From a checkpoint of a small transformer trained on Wikipedia.
Architecture: RMSNorm before each block, learned positions, no biases in attention or MLP, untied embeddings.
Training: a variant of Adam for these matrices, 7905 steps.
MLP neurons of a small language model. Each row is named by its layer, matrix (up: input weights) and neuron, and shows model dimensions 96-223. Each number is 128 + 24 x the weight over its row's rms, rounded and kept within 0 to 255.
Before each neuron's rows, "fires after" lists the tokens most often just before its 100 highest values on Wikipedia text that the model never trained on.

fires after: "\n", "\n\n", " Genus"
L2.up188 [144 114 167 159 145  93 144 102 130 129 131  90 161 141  95 144  89 125 127 132 104 115 143 125  72 118  44 132 133 132 148  80  94 102 128 144  98 115 118 124 111 106 138 139 131 129 136 119  83 119 150 120 132 111 149 143  78  77 106 142 149 102 132 100 116 134 155 133 125 120 120 129 113 119  92 160 155 105 138  99 117  96 140 144 148 125 172 111 109 116 163 161 167 113 104 144 166 107 112 155  72 136 139 116 123 132 139 150 137 102 111 104 127 100 100 168 115 150 131 116 126 153 166 136 102 122 112 122]

fires after: " to", ":", ";", " at", " |", "be"
L8.up247 [150 126 155 157 121 118  90 176 119 119 137 111 102 127 137 137 125 127 124 178 125 150 151 118 164 159 140 105 157 135 170 123 142 108 123 116 133 124 139 136 102 137 138 128  81 105 143 124 153 142 156 150 118  94 134 160 126 128 130 184 113 119  96  78 145 149  99 113 117 136 131  83 125 127 123 114  80 152  72 138 114 161 130  88 134 176 158 146 138 127 116 138 116 149 135  91 148 128 137 124 145 154 112  96 125 135  96  60  89 145 113 122 162 131 138 111 119 143 128 122 139  62 147 115 162 199 140  94]

fires after: "=", "\n\n"
L5.up660 [128 136 153 152  99 117 123 152 143  91  93 165 134 133 105 155 141 122  84 162 112 105 171  97  99 145 126 112 109 128 132 118 119 120 117 138  94 102 103 146 135 174 172 135 159 128 109 152 137 161 164 183 157 139 109 133 174 126 109 107  93 128 156  94  77 133 153 153 111 110 128 134 154 107 145  99 164 168 125  87 113 100 110  91 107 121 131 142 161 134  97  89 123 149 120  89 121  90 144 123 119 124 159 135 125  88 144 114 122  95 109 128 142 120 109 146  89 110 153  85  93  97 164 103 124 134  99  83]

fires after: "-", " (", " and", " \""
L7.up916 [141 123 133 139 122 100 133  98 159  97 148 126  97 141 146 144 138 132  93 148 157  83 127 132 115  98 124 131 171 171 164  92 153 166 122 124 137 158 181  80 113 111 134 129 101 119 139 154 138 100  98 110 114 115  92 110 167 123  93 141 129 150 105 143 139 121 115 130 161 157 162 113 154 145 118 125 139 148 153  74 154 155  91 164 176 139  90 116 102 125  64 161 124 161 122 185  93 136 135 136 111 109 162  71 108  96 126 130 142  72 109  86 131 135 134 113 106 128 129 132 154 137 100 123  96 125 148 160]

fires after: " |", "|", "  ", " /", ";"
L2.up603 [185 134 125 103 125 109 122 111 139 134 139 103 124 180  91 113 104 171 132 132 121 181 132 137 107  76 114 161 148  76 147 105 114 112 109 123  78 139 137 146 136 128 135 122 128 162 111 160  98 128 136 178 131 134 147 107 102  72 153 152 127 123 111 119 112 139 125 129 118 117 147 125 132 132 139 153 151 130 150 117 142 153 124 123 120 124 161 128 152 138 187 118 243  99 105 165  62 136  29 154  95 156 117 102 106 127 133 144 134 118 121 134 123  99 136 127 148 115 150 129 135 114 143 102  81 135 120  98]

fires after: "\n", ",", " was", " is", " in", " as"
L7.up992 [151 195 130  64 118 147 106 153 100 139 162 107 121 141 136 152 197 133 108  98  67 155 111 113 113  89 120 152 117 130 107 152 115 118 163 140 126 111 149 133 135 127 183 121 148 134 126 140 134  90 137 131 102 116 183 130 117 124  94 102  96  57 145 161 108 162 145 115 152 111 128 122  99 112 126 111 134  94 135 116 124 145 137 132 160 139 131 142 134  95 130 172 133  81 139 137 117 134 143 121 127 148 147 109 103 117 159 130 106 120 157 119 135 120 115 128  81 124 111 100 140 170 104  87 162  50 134 178]

fires after: " |", " /", "|", ";"
L5.up596 [147 128 129 140 140  89 100 123 138 132 100 161 123 117 131 124 160 117 128 128 162 213 100 126 142 108  99 141 168 101 137 153 126 120 108 132 118 122 102 171 110  55 113  90 122 155 125 102 146 129 146 165 114 102 122 112 110 121 156 123 130 158 101 134 126 136 174 106 115 152 100 116 146 101 161 146 123 164 163 121 128 117 179 105 145 117 127  91 157 158 155 107 134 157 133 160 133 115 126 150 120 197 132 186 113 127 142 136 107 120 135 131  95 106 132 177 100 142  99 107 141  77 120 104 157 106 123 110]

fires after: "-", " in"
L5.up105 [132 104 113 120 104  71  98 128 106 110 109 116 143 134 138 188 126 102 129 178 110 134 114 163 116 127 125 137 146 123 149 137 130  93 137 122 119 110 167 175 127 115 152 102 133 102 192 163 106 149 141 135 122 136 115 102 137 145 133 108 100 146 149 142 128 136 131 143  96 105 115 127 114 124 171 108 139 146 114 128  86 151  83 116  96 151 126 169 142 112 128  71 116 120 135 136 137 100 132 114 141 182  70  93 129  90  86 158  98 117 127 147 109 147  99 181  80 131 145 123 119 133 121  96  87 146  96 125]